MLP neurons of a small language model. Each row is named by its layer, matrix (up: input weights; down: output weights) and neuron, and shows model dimensions 48-175. Each number is 128 + 32 x the weight over its row's rms, rounded and kept within 0 to 255. Numbers have three digits each.
After each neuron's rows, "fires on" lists the tokens most often at its 100 highest values on Wikipedia text that the model never trained on. A number after a token or word is its count.

L8.up193:081106098130178150053152143058104195194114078123080177097084133133071136081090153133111139094155153106136113118133148074148131128088137096094178140181100142094134126152137069111136093150101140095106141131131140115100083155196105110165097106076142124141069141163161150139107129120119144126140101091181079105153148140131142145134163145140093170155140099139167157139201128117163132179113
L8.down193:121122124102128162145099132130205204128198190144123143073125105150102141179150178107162204117103135075101123125144087147160061099120127152146147074114141121145125081149179159113095190206108084173176144181118100114112105079136148159103147017127175162111131087068079133147108090093143118114142129111146103133127136095150140170158098121119160135113159124147154117112105148111138034125118
fires on: " " 44, "%" 13

L4.up307:111115112131134166122118117116149127142188136120142141087123090084136144133130208139109120169158166140047127129121108132089141191087189114107104130113177110113106140120163148199108191206098139133173138178131123114153085080181151149105148173173083187121143078174101144158192147142111122148181066119132105136172091163086108136106148134132131118092152113111133185085069134145106103088084
L4.down307:187148104123115151111089199122181131116152180126150127157141147168072114102079130086105138127132091119129112084162120119180087134161150145093171118064108161156125127137139074159099086097092188183113098127148156147091112130152113136105145086170144219063165121178127134121121159149089121109153143132140160157093176073178109129110129126119142104119096146109139132106137136173080164149144
fires on: "," 22, "-" 18, " ft" 9, "s" 8, "il" 6, " Jul" 5

L4.up247:200136171144144140112078089085078142172134117105182139089122125147095110080142185147205129155093162086109137050099127124039135201131098142086115068081166131174099099177132144090174139067182148112122155142164080207129143162167130152104119146120120078151162150150100160120086138115151159109140173154086163080103176126154134105114120120151120141129086123101096052101187113090169165137143
L4.down247:148101187137096123129162143103124111125181085093091087162177100088091091139100050136180149133075087122106105113196157126136139101083162053175113160137114147158101069176137087136065076068129127149109183099165137154096148120134112128077171188136156133155123145143194126140067130128168132168164106104151137152099152119136148153028162126079077135142088194178140144153113173140106145152117
fires on: "0" 31, "5" 26, "4" 9, "7" 8

L5.up706:089120097125175103184137138079132141081119120162082118150116180115161129080137167106136072111122128160095131165199094126107078139130091191158108158150085177141070088134124154145169096101093204041149136142024176140138149127165099149141116103111098151156167096125149160133111154135162141105113135143133052140126119112130118105162149180146135081151131157121152131119167133168101089139161
L5.down706:178151130151111158116169147118166166153131137075118118102148133153065136136091075112203143100114149097092138139058121120165124121100139101110189098127119058099161172125115072083120153133183135156119133076096108150130154130124082080177153139163118125157225126150130132129180131162171054084156130116149140098074146164129095133102124061113165165084116116059146125121092135149113095057141
fires on: ":" 29, " as" 21, "ed" 6

L4.up755:110099157106113133128147144092104092188118077138143126126137102171092119184144149206160149099114173146148050080105066164126150127088137151124158125096165075193134074181102121144177144141162161084100121139163118156124062140071102086132113121103096146135113167179190163144145123107103126119108074103134173135117096154065108149133056128152132081115097198120114139129108153190100103185147
L4.down755:136146149108181146143094101161150136115107161121149113150135111144125129100072150082139165097134086078103151124141152144126173079201135112123095131230091147097130157094136103157077054070119118141179137104078139143122143056130163157105120059154120137125110119134075076160154120158161161085155166132086135121104133145143115111118237137165108118190104077141162127129144131139177056154150
fires on: "ul" 12, "-" 10, " \"" 10, "st" 9, "te" 7, "cal" 6

L9.up756:116179104063149148149119064148105099145140097123126111107091180086130091114154169077161104143135176124124133124047166168089141140138101111163162161197172120144070134119161119167139140148166117081172109140156139146141163171098114159089164094152123073118099130175092131112109115138123172079146143154152119129118145146065149167140134152120113221089044111146128161126189065144144129051126
L9.down756:150100122109130128066144117158137121118103158082155075066146065116162142112126118131124143142142158136176125038162109095101188131167175131126111137124081174143087128111121201149115111132151097136180108155172168077147108095142109102195144157165129136089083135083144090119138117165148147122142103117118057155172174084077143207098135110115133083111117159222121140080140125103099180114105
fires on: " " 93

L8.up24:079147107154116132154116146143106161158149120215096187125106124140126084113096177128134144110174133117138069107128152124072124105135103137148162140148127197128130172090102086106160164156069104110084109157066205120130184142130099118160107149091145083099152177122139124127141100111113147120135106145147130132182125160145104155145124095112163179173121070087151121196099138104155138080128
L8.down24:116083109079104144135150171118125132138142106126150142106140141128134115121215115137121122159107142188102146126197196145142129091161123140102149125115145088123102157080101133164151128080173141132099089142137086112104134088146096117105143173120130142103176095113150165093208129063127106177139094116090191165060098141100156143096162138106099107155090129192173161092108103129180122115107
fires on: " |" 30, ":" 14, " of" 8, "2" 6, " in" 6, "." 5

L5.up181:113133157133141133085069102124073072083141075160126137173128103147172060115116144130223140129156149119129125090120099111146111160118108176129136152145167143175124171118149135157174154118084142074107150118108112132110166072158105136108184121146091099047175161166122152117165136140132133123173078153120104131126099135161124138187089091140146146119177128083117108104121140150129140123161
L5.down181:104153105165105084164122143106151153131134128113140152127107137109193099123130155138200132138141130140144137113169087166096129126113128130092111149112146112070071093188122111137128134095184183126123099116138077178125170079148194121104081114157056102139120149111125160119195080150147111143120079093113098163091148090108147219138168125153145171112120112083133146148130128136114096110115
fires on: " |" 20, ":" 15, " that" 14, "." 13, " ==" 8

L5.up188:135191130132095123134152098136158161105123120118096124166136103161091180176117108115165085147094120120088149121084076145098104092116121176125148109182138130163074137123136202085108101109076161108115131183079101095146115060118137161114105097135142182099016144053145081189118115102106169124108130146137147142120143191117101109090054125169136175163144175126156143091141175193153177137138
L5.down188:130114136152145122174112101139126176165123154149103150128104132099158180141101132143136102124136121086077163139107108134114139094184167103095058132139095116101104156101123110147135132087143151183109136194138101109097088126180185128141129152179113051161115123178120107093036170067122147150035131154056178150141120131089131096157145171115134183110137105118161092112239148096127096140112
fires on: "-" 38, ":" 19, " and" 9, "/" 7, " Qu" 6

L4.up351:082150174135128099057186173153110136098102093132097135203091133068155118114148109147115171116103159098131097119116113083142123131038103080135118099152121142148105172095139165116130126101190183083096118179149094176068145117153132081069052156143086108162131123136077136148078102121106136173158091177172142122124142126150149137171118152145124101178206121085141142142073046144182110158171
L4.down351:148096154135137112149160109098079117095076184165149170183186119130154147165111149115135131117078149118149146114169103072085117088149115112147168153148122110144077180127162128157134079129148149162122133105172105105110168143069144193135234103160062081121202111086121107122142083118123173143125163116140167084139093166139165105160102113130139157133128094102067115132164179047111167100097
fires on: "0" 20, "s" 14, "es" 9, " be" 5, "ing" 4

L4.up51:137194167169183126126110151125106117144099129139126141114133140165123101214047138156162123114211188136096139078125158162119088151181095119111134133127118116098162135161134176158164159118146143150125076154130080068142081090144145115129041115122165109156110163120138136106094171103142115077073122146091071124166093147156124138094148059135167134132111091102109073178135119102127098189239
L4.down51:087108137123119171147091114108115081103140157150163091129175183127163077166079154137130103091164112121073177095097120149096057134089174123119156050163165109121091096142163207147125190107135103160102134061062087100126108113088144151101131160144116131124131112106108167114167150141140172085077080182114096136098089129208109135133100133190155164153145127081163111176151122135118114140187
fires on: " |" 22, "A" 19, "O" 15, " A" 12, "ma" 7, " pro" 6

L5.up610:178129152191146098123159168078097136165094127145165176077094184111104129153165134135144087099102161149061103074144112143143165109100131104148114137156135117070147141130109147156066185164098168161114090088161074100137156129139082171109123111091083141080127182188165177156168146148130109095154129163130182062133177134100138128147114080141115136112118086118167087101085118177113148117106
L5.down610:152139153086036102135127129172155099154109133154168089158103127202107162164110084050096133129092126175139140109038086116136179220109114088108101118103074123092140170141151189130165107147123104110119142170113107141211153075142143148120111099144140084099085091111117108145177061145105081130145108172118134188126142111142082148140132106167128129127095099113134139173138106108091127161129
fires on: "-" 72, "2" 6

L8.up163:136132153178188113131080091088138145106111060043110129142145150142115146112066163132155115144127144111125121127100129061097149135164060134077170081103111153092116135141080093179110056134130162159142157117146160128124087153137190152113142150141180133114062122167136139135151096131089144129106137174175188202082161143093131133167095102093174136145107141190089160119123061118096147181155
L8.down163:138089112079063152120146077148117128112167218073106131082093134152190191101117153075089119189083119136160145146137108089137091106179174129165118164132100124145126162141120128118150139121149143134118108140160106164096161130131152071180113156099097115153167117160152129165152107110146119098157146093139143141167134117091130141070113180210128093111109109198139114139145166120116176140088
fires on: " " 81, " (" 4

L5.up646:118136160104135137117099123145076160114156072120131178154122105144160163094117153152182117127180130131128136112104122112078088168155068075129117098153178117167107147164194149136135137046158141155094126223127144130085151046107139150116090082113086110114115150180161151158131117110198141105118059143140131133122137095123117149168124101174120159161125092079179122068099143133076112130175
L5.down646:122091158122155114104150145142120145132212104131132163126103086139208056153077157124202158145090135152079138099125079126094097147157125158093145098148139133169109127103102126133128134126109115143111149155151119170099130118098168066121123169125077103076142108126130205085164109163149113115108125090115112121079096136138179206116126083139146144118153157068114182114112103163129128032133
fires on: " |" 20, " \"" 17, " " 16, ".\"" 11, "\"." 5, " Website" 4

L5.up3:125139105129136114122093162122165081116159160123145142156085103166111157191204078151124154180083132137169134179090116189173140088110129139060129104163060110148105133071119135166140096085071162131077164138085158167088069146156154112128101107128147122133130149142108100139111111192078141093135166117056161114140134165078149142127110134163155129121099158164169183111116134120105112135125
L5.down3:164147099166142132104124093122088159099160083088137158100139102113104121160080144172125093085174072131161166068127068113186086148182103167119091141147177110153123170139139147123093169094177102112141122138144120114167169102012083101124116152154140135116157114109123164178124141173105109173162129130159104118116091111095111137185125149136085212140094122101168134172157162138140082190192
fires on: "s" 47, ":" 8, "S" 7, "ing" 4, " role" 4

L4.up146:120163123102127128151118169128110175140196141154094137163104116130172108142152149162122098141121191126110147088048150124098160210220074134128099107108180124143108132127102147118095204124097121129134113165117088200072121098179098126131123112115084107127115116130134114105124096202084099085148149106113160049115119115100191116113180141114114152108168110109143151133118147156200127124137
L4.down146:105079091089133077033115078116121131150201168076178093127115112116117109154122129149122149103101111088099138102185194134135109122141139151102157079124133101166014116145131111080170127096128138137186122105173098133171129122096075152127141123122111157111156147140113138112146137082114106095150105124102124138089111149136133207123111162144156152190201134147155138157107087141098176161109
fires on: " San" 20, " di" 15, "M" 10, "W" 10, "Ja" 4

L9.up161:169120150143090124138091090122150097137121140083135057116150045121077137094126163168107179135094171134141096100070151122182130120144086111209139101104151134077105180122181108125089123114108142156135173108075186184146211180098153106114130133144136091125078158126144128143087078075141136111165110094104142198135154138127194157096131155116134135090109158128104112149134111161095150167144
L9.down161:159135141107187193128164096176096155058148122156213162163074113105138143132161131113083137128129138179106126069093106128145122109142115133105117108117127137149110125203155118173097106175136144075139101139161088132109165105153142085112100128107092097111124114198077138151090102122129076139143086110090151141146102120128128177052168115153127092160145089115169070180124189119082100159099
fires on: " " 40, "'" 6, "qui" 5, "\n" 5

L4.up445:134115122118160124113068181106104096127158071134137173140111121111175112133130159141229107135185139170104088114122136103098139145214068200122083130151132138109151149115155124063152153114121155125117151109114119111112132045151139166105122093137181105118091166118163112108086106181102211092132110106092138120092179117110171163129131104104106160050112145074120102057074128127093114164181
L4.down445:123135098071138138163106139154086131125105086053148157078099127169110088106068159107148084165097107133094175101107084120062141097107174109123107139074146132173075117177108139160171086122161110134099165118154153144107158090108141108179104166105122089103103163094135141096142086108123140149103113138105146125111128145164195206134134133152210116145122154137183153165130127142117133135102
fires on: "\n" 25, ":" 24, " |" 17, " the" 8, " ITA" 5

L5.up735:166170109138127105147103174120159123089144073126166124144198131145081161110056118114154117160151121142175150107110148087139161136172070160152061105090126132208137164125110188122128093085116131103099107127111115121103139146190113132147152084094166142130132119151218160132120157102106133103169088123114137084163114120127159106197082104172131160130089129125104117176194122119073126086158
L5.down735:148140130151147138112153157108110117112144173149071107155117074141155086101214103063134167139112098233071108166125104086140088079132173145108103169100130143065121114082190082167114109141200077152144138125167128153154124132105119105161063087112129109154159110091115154191209102121144152088128122124066156111138122140116118177090088146158132132091156118105115093099113141100145084117133
fires on: " by" 29, "1" 24, "2" 13, " for" 7, " date" 4

L8.up230:108114127090194072103154140110132135158114127137162153140133113091140144123098130088111168067182129105138164152080080187112165152091162139138100080138171192129101116115106150124157115127172171140119091172120175172078134153049158097108141156108169124142147159134153126145138119149123134063152082154095109138106134114070155132176092093129118055097144142117123142112169152084064090142140
L8.down230:105180124146128091137100173132126099112118089103188074193078151111125096101128103121102192107098191142145103179112141119113132162128159171142121166193103108080157169121150098106040120105128124135053084171149120127116147175091095132147091078123114077209131096150175075115189156083118078088100117139127090099119125130156146174178157136148119105150091155157100098092126104143106078074112
fires on: "k" 17, " F" 13, " it" 7, " It" 6, "ing" 5, "d" 5

L8.up25:132117105129132140134108145077141160164167124109168149128110121120142148119133154134098117164095160134127138080163184093135129109163090130092151167134142078126152163152114116211133066101070137157133053135096092068149123093139168101100091116112157218122046131157147148109150105137148107133122091131139114172094177134031148147129180152082113106156092112138128160162165130152080143093117
L8.down25:146099155172127116075113102098202130155149207110096126123104149116111112120143098092152099171138153125148072091099139122122189133185134123089087130080117148161100119141162131145100087076163132154116111163121137125096159149143117128114145164150193114100032155167175148091107141176110143123138115082156093124120180097106176101141158172127137133120099159187141188147088166159125172142086
fires on: " " 77, "-" 20

L4.up756:133177137160132116116090075050108116161206155095191152096127131132136170107137178075162164101106179173133102081117138172101158141105135122151116151115109109149116127108101139125198128111078130114124130176180124078109093088151132113127058108118068086150098109098157148143118115125105142116157140080154139152114129121137149132175097119142155138138156170090126120138175141202150112179157
L4.down756:153125167110088242130173100179167122147095189166138113125110082118139152156137112083099162136109091135110184154123171159111140154109160096055152137146154149102111141138133143100140156168138096127154100166092089116133128132107149141183083045091129134128118120082126133115188105076108067095123149138172105174094126109096058192105154068179127124175092136184139097119178122129130126158035
fires on: "-" 89, "s" 10

L2.up347:097120158154120190131125165122109142111091157069155080060102133125086086162155120121157094103104140167140079130135154084120109198134168088147083163151082126189150161143172176151131115121099129148136115181129120179090145138148044125110130103096121128090136168173140092142138107137191089124113133072150177166013121140142146146103103160144141181120160123126134161147083134173081102157109
L2.down347:127101147053079134114105138118116100172163155144147183173134170129156166110102116191119210092078105160099169113169130127132163126149096115152194076108151101101062116103076109104173096148159157172087168127126134165108149109120120136190077086191126176053091099102124149130099169125108152128183108187090103130179073081180082136169130131178119056136129117142165115128163127108122140064130
fires on: "y" 15, "2" 11, "il" 11, "us" 9, "it" 7, " |" 7

L4.up410:109147107138152097104104079155165160099120144159131104192107114169139118134115094134125139210117149162159157141113116163155136130111124115120143094185093142193111174115107101171156040099100099129138126135068176147172115131148110093081149162133081083133066120137145156152135110147120134103133139134165089121140180152112143153159122025192156117159058161094097077145162122130126194124102
L4.down410:123085133165114172135118159107085172125142096109105138069118150144150144129204132187157123086126108057136114159158117149094111146157152117118104155116104084098115119092127131077117213139127157099122117113149116162142149154153090106186118099190200162200175147109195103072115124161098091140123096167053118100131127123136154138106138160095120145100201113116125119107125150146121107097146
fires on: " |" 23, "ing" 17, " end" 12, ":" 8, " and" 6, "ved" 4

L2.up74:149135128139146132156170187093101113142125175122153035106121103125150099210105149148096195123139129165162093152174157174169142138146089106110152140127130141161107149115140117142151066126132152118068139138143175093146113115125119116103067165187074166114072150062143048142104106152107121105129087129112096134134119125106095130109124147121101159125162120132108129125146118140114107164154
L2.down74:114161123077133174138157137093100139078147118140111143129146108146133175230175150134107149052125152070144106123081063124106102138102142099096136124102137138176116085107137124176139148101150163110085128114100159155135182091090117135177108153146158165125145175163141102114127104108128089145104110111164188088111119115127110117131065173090082178162123111160112196100115112099106215126137
fires on: "s" 24, " to" 16, " take" 16, " Fo" 9, " give" 5

L2.up550:093148152175098126189058034106161124114152110103125148092162165124085152121138071091149087068104120144062158107118087106171161151125123132142091114131073145156168122156165096163164066119125143163161098129160111079188134198152124097125107109156081100132172148116065146148159126150150109147136109112114168135096156137199115098116145105154138126096143190128148168158147135139091065202060
L2.down550:164093148141119176092146145139182114163121155099129116133148144108146127170129143186135170113146139112133114051117155151066155105135149115125130157153122123123134159174154129137146135091142105155061105130130123186103117092069110131133087083161135106109121102077122172099147115076100030162162067132142144155107141115098099108091055136138141181132125176173139177135163131199145125080141
fires on: " ex" 24, "y" 17, " trans" 7, "s" 6, " pro" 5

L2.up51:138165066179152126064106109100123155120133178128130109134068132078100172138135130170181134156187165100147141146099117146152112064160161125096122114101127129144119104173132107098123148193110132157073065158147114155156117133058109000118090110087113125098087087119136112174166124094178120088140124138086199147115102134150149179120126112144129153124116071140124152153101158135129140138089
L2.down51:114037069105059155088208151154076128084131136166182119133134151137140156121139108090097165162127135119097127115176109146160113082198142159136155122114155163107172135119159097068125163081155110116121098115120078137135109133094135108178155142153101088081133126127069127166146099126170162087132143142136162140086142186100120207072115106166114150159134110163115110116137114119147142104117
fires on: "s" 27, " At" 21, " to" 7, " Goals" 7, "ul" 5, " times" 5

L9.up232:140187157117118141120121092055120159128142152149136122113105081163129164077183146157143109156088128116116128106188138076147101159151080127120073124139158163175128124166090128131121154144058117197166101172136077121093117105148154070121167076150147102148064061151109123113124101087166140159163129079117142171084171132159123093153102085142133152136102168130186140120139105108082095141088
L9.down232:133096149080157081090161085104111102185146174088146142104133124086109162101099118082183174167177186134091101125098146140138172115133071123087120166084144101086147124086113071122119101134150119163134140164152121126135061087095135198161154230114128166141130055123184153127116137130083147111099095106169102105202118107117107139112142143124090127158104184100137154206122191128151132165123
fires on: " " 17, " (" 15, "/" 14, "-" 13, "'" 10, " New" 7

L4.up651:091151139166115074128111088133095131150138121121099148134113139092133115121116148116129123075109196166133157170058104156099112077135116117117097078093149104149119152156109138163112115116124166099136113156154115136084137088140141066126132149196115081075164132135140152141163130127119174090149097125172082143091127149105098204127111118184125121134164125104128103070138132110113138181127
L4.down651:147111076101127195144127125092128161109119106101099128164154155176158135076142083083168154144110160120074161119159170087104157152160142111134112152118148117182062149151170085111149180110146142158124128131063159158061143118167116140096118075112136099130119104098113104123154141085091126161139141108133155084141125106180140211135095115167110107102108144187165083170145122129125132145166
fires on: "s" 31, " " 14, ".\"" 12, "." 12, "\"." 8, ";" 4

L9.up491:162196180178109140108131124194103091198131155141111132091094138148070150168106157175135133124134169081093156170119112161117093118108106148125099131124162107127103083091106111063125136154140105076165028139150113087134130126128141098147141077084138115107109137128046119161187084152155095134132123176137101141113141117085148171104091137183117112088145134169130117134193079106135069111132
L9.down491:142148167091097152122084156035188121123122174053114163118162149112177118135097093145089152125122104090084144139146131132135179153157130099137080170110078169115115218143116140166106116092161098135094164158136089146163120107088114161135110088133140134105130109117127168137158131132141136157153133093108101190099126117068074151106175146109123139154154137227112115156194158156116140144119
fires on: " " 97

L4.up232:174188157087130134145139091112121138161118095114150164154062191087139170079188119072107169141083100081135104173158129138103140115134132081069110149133119117170117155085118162099194115100110132124128112088098063161151116160200154159119106175144155112137115148167072194124088118155133175115088130105129155153104114122129115094087085173182178176136149157096139148100075141120159140134142
L4.down232:176064132141132098117133115111126159100119093132115089125076098121119153122109076076101080136098119090086141110150178131086172188094181125105158122145111139095096149149128103118108097108159118160128170116129100124078120136148134161153192141089066122120101126096167087167047128123136164165120169126165121203176107137108148123146128229120123161126087166155051100081163117157143108137123
fires on: "0" 46, " of" 12, " few" 7, "5" 6, "y" 4, "6" 4

L4.up473:119166112117133109124123146137103157120088169143133111109110144107119107148077112097087194136118106122130230117138114103082098151144108072129145105126106130149148138163111168170090110159116118099122123127137093128100118169100146169165094129115138102111127157173129109119174065157116158082156157102116109135059124113062125143128133096141189179119148112195098131083153053084119106100111
L4.down473:137144118132142147152158144122118164170116159075084132129142160148177151101120154090118132102047139091109126106062122086122066107139123100084133133128137097102116128168084099158135131100227096131153124153101128115133082161157098100152151127151139047071081132177108091113164155146169154166177088109131155068092129141187102168142122163072183088116155114159122090149147172120122137116140
fires on: " " 61, "1" 21, "s" 6, "0" 5

L9.up730:097112170184117149143124105119154155100134090137101191143122104183067111112115149109166094172172165124089117171142172152128146099197099121142128115083116131069053097099096146080135090120115100139153116171114091083153165109121074169099116131093160104099125165151148147122162169128115208134136161099166113162114157143084088145172160161103169152080078153118142159163099140129147131131101
L9.down730:141126138107122113083144160080120132158169117150211097154097126115149105134178142150138141095107083145112118144124129113061143124120163129111125094109162136132155146172118154173093144103147119056053161091097084190121149078208166144159157142158122100131121096097135128067150095100162105105206147124076127136146073183157181180118097052120117131155122090146102142155156108101147114113127
fires on: "'" 43, " |" 23, " of" 7

L9.up369:135140122120064137100164114103131199122128105102101136124152123107152156132162171113113093060115147117142123120192126107134133164133127065183094131147118184176100095169143169133165141123090129138165119121171119171125072077109153087126154155058141073131133115193166146143128073086174119118155034174135084167125138135115117112112130184146099160141133092081114120129175139165089106153179
L9.down369:130087138150164097150118101189077082083091124097155144147093116124122163087093115118176173144184133097091149155122141132102145117136103168092147107172129068175151156124125131138160114098139130142090182115119163128096111145122151128123156149114122185089179159095079103149101184132122088144177183109097147113138078123109170107116107113126138124131137121069128180096153149107104150091100
fires on: " |" 48, " I" 8, "0" 4

L4.up18:042130100107081215162125154108132119138152097088143127102165126132135137144124116084230114094125130110107116138115092081078154144136110130096092112163089133120150157216073138137123138154136146121159113164143127171129115135149099207072139101043150095138201174091149102113173090079103164117168109135133122153028121179151122099126114080101115191142089169125138157101099126127134142080112
L4.down18:126155119130176062093144115171108095132136152113129103169164097113182136098144104116057139102091144114126136081130130181165183129116114133172159130129138098143085072047187087094126129100136098127122154123116141100149089145080132088139099213224078114111040146134124123111087145171141122135108182083114155115177146119125145175189135167143113094158169109132131079126149106112100136163155
fires on: " |" 34, " –" 17, "s" 6, " CRO" 6, " of" 4

L8.up411:113168150169110165131134140135043131130189114087136140176116115197161102150010144128165092094141156118078143163175168177125133131147161120084135088145128109130107130170105164130102137134100151099076130125134077108120140097150127169070056139111166124116114062111155198122127175187114124135082189148131114180083076147157128099131184138124190128143135148049151133125086125142102150109121
L8.down411:171117182139154140131125163133098146124082104153148127108109141166161113193076106145083062092132175104106090107188134114147167067116137122086147117121137092148122085131152105125150161132144135061135100122073071077168139128114162133168057135101138110122146096153120163113175096127112138127111120159160146133147064153138130151062116104113144148118102131128132102204165131099153121148087
fires on: " a" 33, " A" 16, "ma" 10, "a" 5, "A" 5

L5.up217:153177118107129141115117146130092109105127117101099193100117120096206165107112174101148126145164134100133108155163145185091093176138128135156125085132163160116114159114152178143163120136122123122096131146116108118064102031134186127070094176153163090098111111146137198100111123176137125112142066114127128111104178090095172211142132108166102170111149123141165100091129130156127122125180
L5.down217:149102140089153113155118126122043128151130156097135156102108119125129163104117204107218130162122149115132154121098146134126123133145125113126110115121195119145089073123151134102135145089132164123107101153091130173105139055134169172141130224115135115041089057134157139142159118118152106135135115122129102146120128080160170224111141124171178122110064140128131127142123128133099145117158
fires on: "\n" 38, " |" 19, " " 17, "." 17

L5.up94:110102156131151138139098112169134131190126174082148146094209129137155139139154143159122110132138153097086126129161084068078056162195124096093102105144130163109158166089214152149132089112128126113120093187105126077199096088113135152124110172116108170139085141144114158131156157106120116133151125127089110103133084123057151181147145104070148102103118102115114111149117171170142139126127
L5.down94:181113128099108145104160100173140147125143128105196087150103181168084150113118089103176140158072107120148114066140144174113096098150087069127134131083064120142095114159102131127148148084127095176134126148152026123086103117146049141150109169130152153117133123137144111080102186178134126081125107066113138160126133109124141114132180111123144238126162077172181172150085166104158158128165
fires on: "-" 28, ":" 18, "–" 9, "on" 6, "n" 5

L5.up288:125166106150120124108126171158116091113153123130184143145154171087122096095179144083181130090162133065162148129131136147155136083136077127198154177087116076186156119111083110141066121086118141102130126149099085153127189124143130184072203091177111086134059082143139219110188141164144143121107130070154138076154102134097190171192125133158140176169136143121187089161094065135086108145132
L5.down288:129094119140119149155142125109112114129122138179114102104131143145129024150138125160113132118047162126125110097131131160144115154132125134082149064151176207109127097123202110120196089093116111144135135116110179061125090089095093142152093079063118177087146213180076113156189117134120182154097125116127144139137134164115126145074106132114148077069140085119178153142201160128159133130121
fires on: "." 32, " by" 13, " for" 10, "," 7, " of" 5

L4.up362:161124142127124141119110138067105168148121209067155132118131100133091134151136170110081184072133114168120171130093112073152192135135062157166189162146117109082183121061134132179085111085123138123118140135133134147186167078112148120101123101192133179087059113130161172097146124120098169119120129153144209140111120181125111167184111098170094140151137147105084163090101108158093093179129
L4.down362:095089122141156137149144139198108089152096186189161090097139155119117114144184068128095129138105137091091139143122137177114145158105128098096147081051151096113196086109161155117144133130107170162138088166134062078138089122119149133144081090115185095163090088125124101155118118125128101143168123124188129147171115151115122130090140145176094135155175075131092109157186152145132134171071
fires on: "-" 36, "ro" 12, "t" 9, " pro" 8, "te" 4

L9.up246:096170129191163073122131120157085138102122150127068131144097141072096161116082154107176174103122155143059119153117100147104063123076090093152149094088051115106151148046152165098140173124121131100122134163180127148122100114123178156142103129138137123128091125166131182132156108161150137133177107107121133113140108154082158158135097128132177105074120094170133130156156106117075164199151
L9.down246:136133121120155185112119112087166180115145148134146118108142129168190119135132119169122145071086141108092138127139127113146097177119086121130133121087104143078106098147128119183122154189113094119144111174087067091147075128152180171151185077092084145095111146172121065137158163026169141145114170173135127131155161142098149213117131070124142122124104111255120158096202116123114116066081
fires on: " " 97

L4.up112:105062143142160130196098152078079122134106086080090151196095118184151086133135178112204109137135137122039133170126159145111091126147083113114143158141118115114105144141114096105172132129093163087136126151117193153190186117159099133083167079072190104172160158087127152156167151126189161151129123099114117163075132113121123100171116137111139114109134152139086125134132116101113131161164
L4.down112:140156091102108116157178068125155142081086142117192113133097117128130124062108098108080115117122136101084112113130087090129180074160169129110174097079134117143111160096161137136108126131164162116147137114119091161096079137166131082180080163168100102102107099178124073142139106117141131118124156118125141094188128081193114185155159118080098049162134125120183114146130135117081091078090
fires on: " |" 25, "ed" 20, ":" 12, " and" 12, " –" 4, " " 4

L2.up448:130125074100130147166142139156093100182104102074116175064089099156100081124122149165132126140145159085151128150131158070108093126127139104139084128121108100178129177156128162142124129181102139110080164129127140135090162171167095153172106097161154167147119131087143097085126121149165069072153117168176113147165123120091121156128065125099188101147116098159132112196095118131128130186172
L2.down448:134091166077100141146142125129105187084109156142140087131144085133194130134147143085114212150099115133152120119110092150165121214173110095120090141079120115162131090172136102112141146090161134142161112144110093126120128064127116167127156122154121128087075144166149129144199088087113130113137091095157096105130136071122119223142108114188085082122127123170162132139171129132124179166115
fires on: " had" 25, " |" 21, " did" 14, " " 14, " meant" 5, " sought" 4

L2.up270:132134118163139172096062121140111137158121077120110108106146131136072100123153173117150138165112104122128149117133141105146051111111098182099081077131120181122141166182129115125106211121123142154104096173080144140165143170093129184163130155090134075146118177125119167131188069174163198126166142152173126108100128121159115156108163127090133215125107047088087166118105126153157145126049
L2.down270:104086165100152093106115112125120098102073143154147106141094052119122109076117087102101117124096131116117118152170123162068189116118204084113123131066128123106075137108157127127183138133168142098098117079101157133086107154138105124171138179145136114163180103169106136089146176068143059119144149132115106097148124167096111131155108106105164083157145202175163077123204121158130132143109
fires on: "o" 29, "zu" 11, " in" 9, "s" 7, " to" 5

L2.up317:125124063146162153028107140123076102120115142120126073121095127152080166144153090158115177137155110142185130191091158122152112164112076148110103112158091145134133140080162116153086082111094145144064153101104152151126161162089166088150093160134106147129089131103163157130133109155152122128132103152138151083156159121130146114094168122161141118194139080171156168141071133173131162149120
L2.down317:163081058153138145133148143121120119113137164087082128173091108138136134104119130135118117099163074134148154145059135147074101107146152074169107089067173133130120071089173124117114188112134132094039098111115104086162167120123130124091146192164181150069086117135131140085178099105181145131134162095098136114143190126103180128106084120130194128153164153169103133080131097136196118139047
fires on: "ing" 35, "s" 9, " following" 9, "j" 8, "es" 7, " to" 5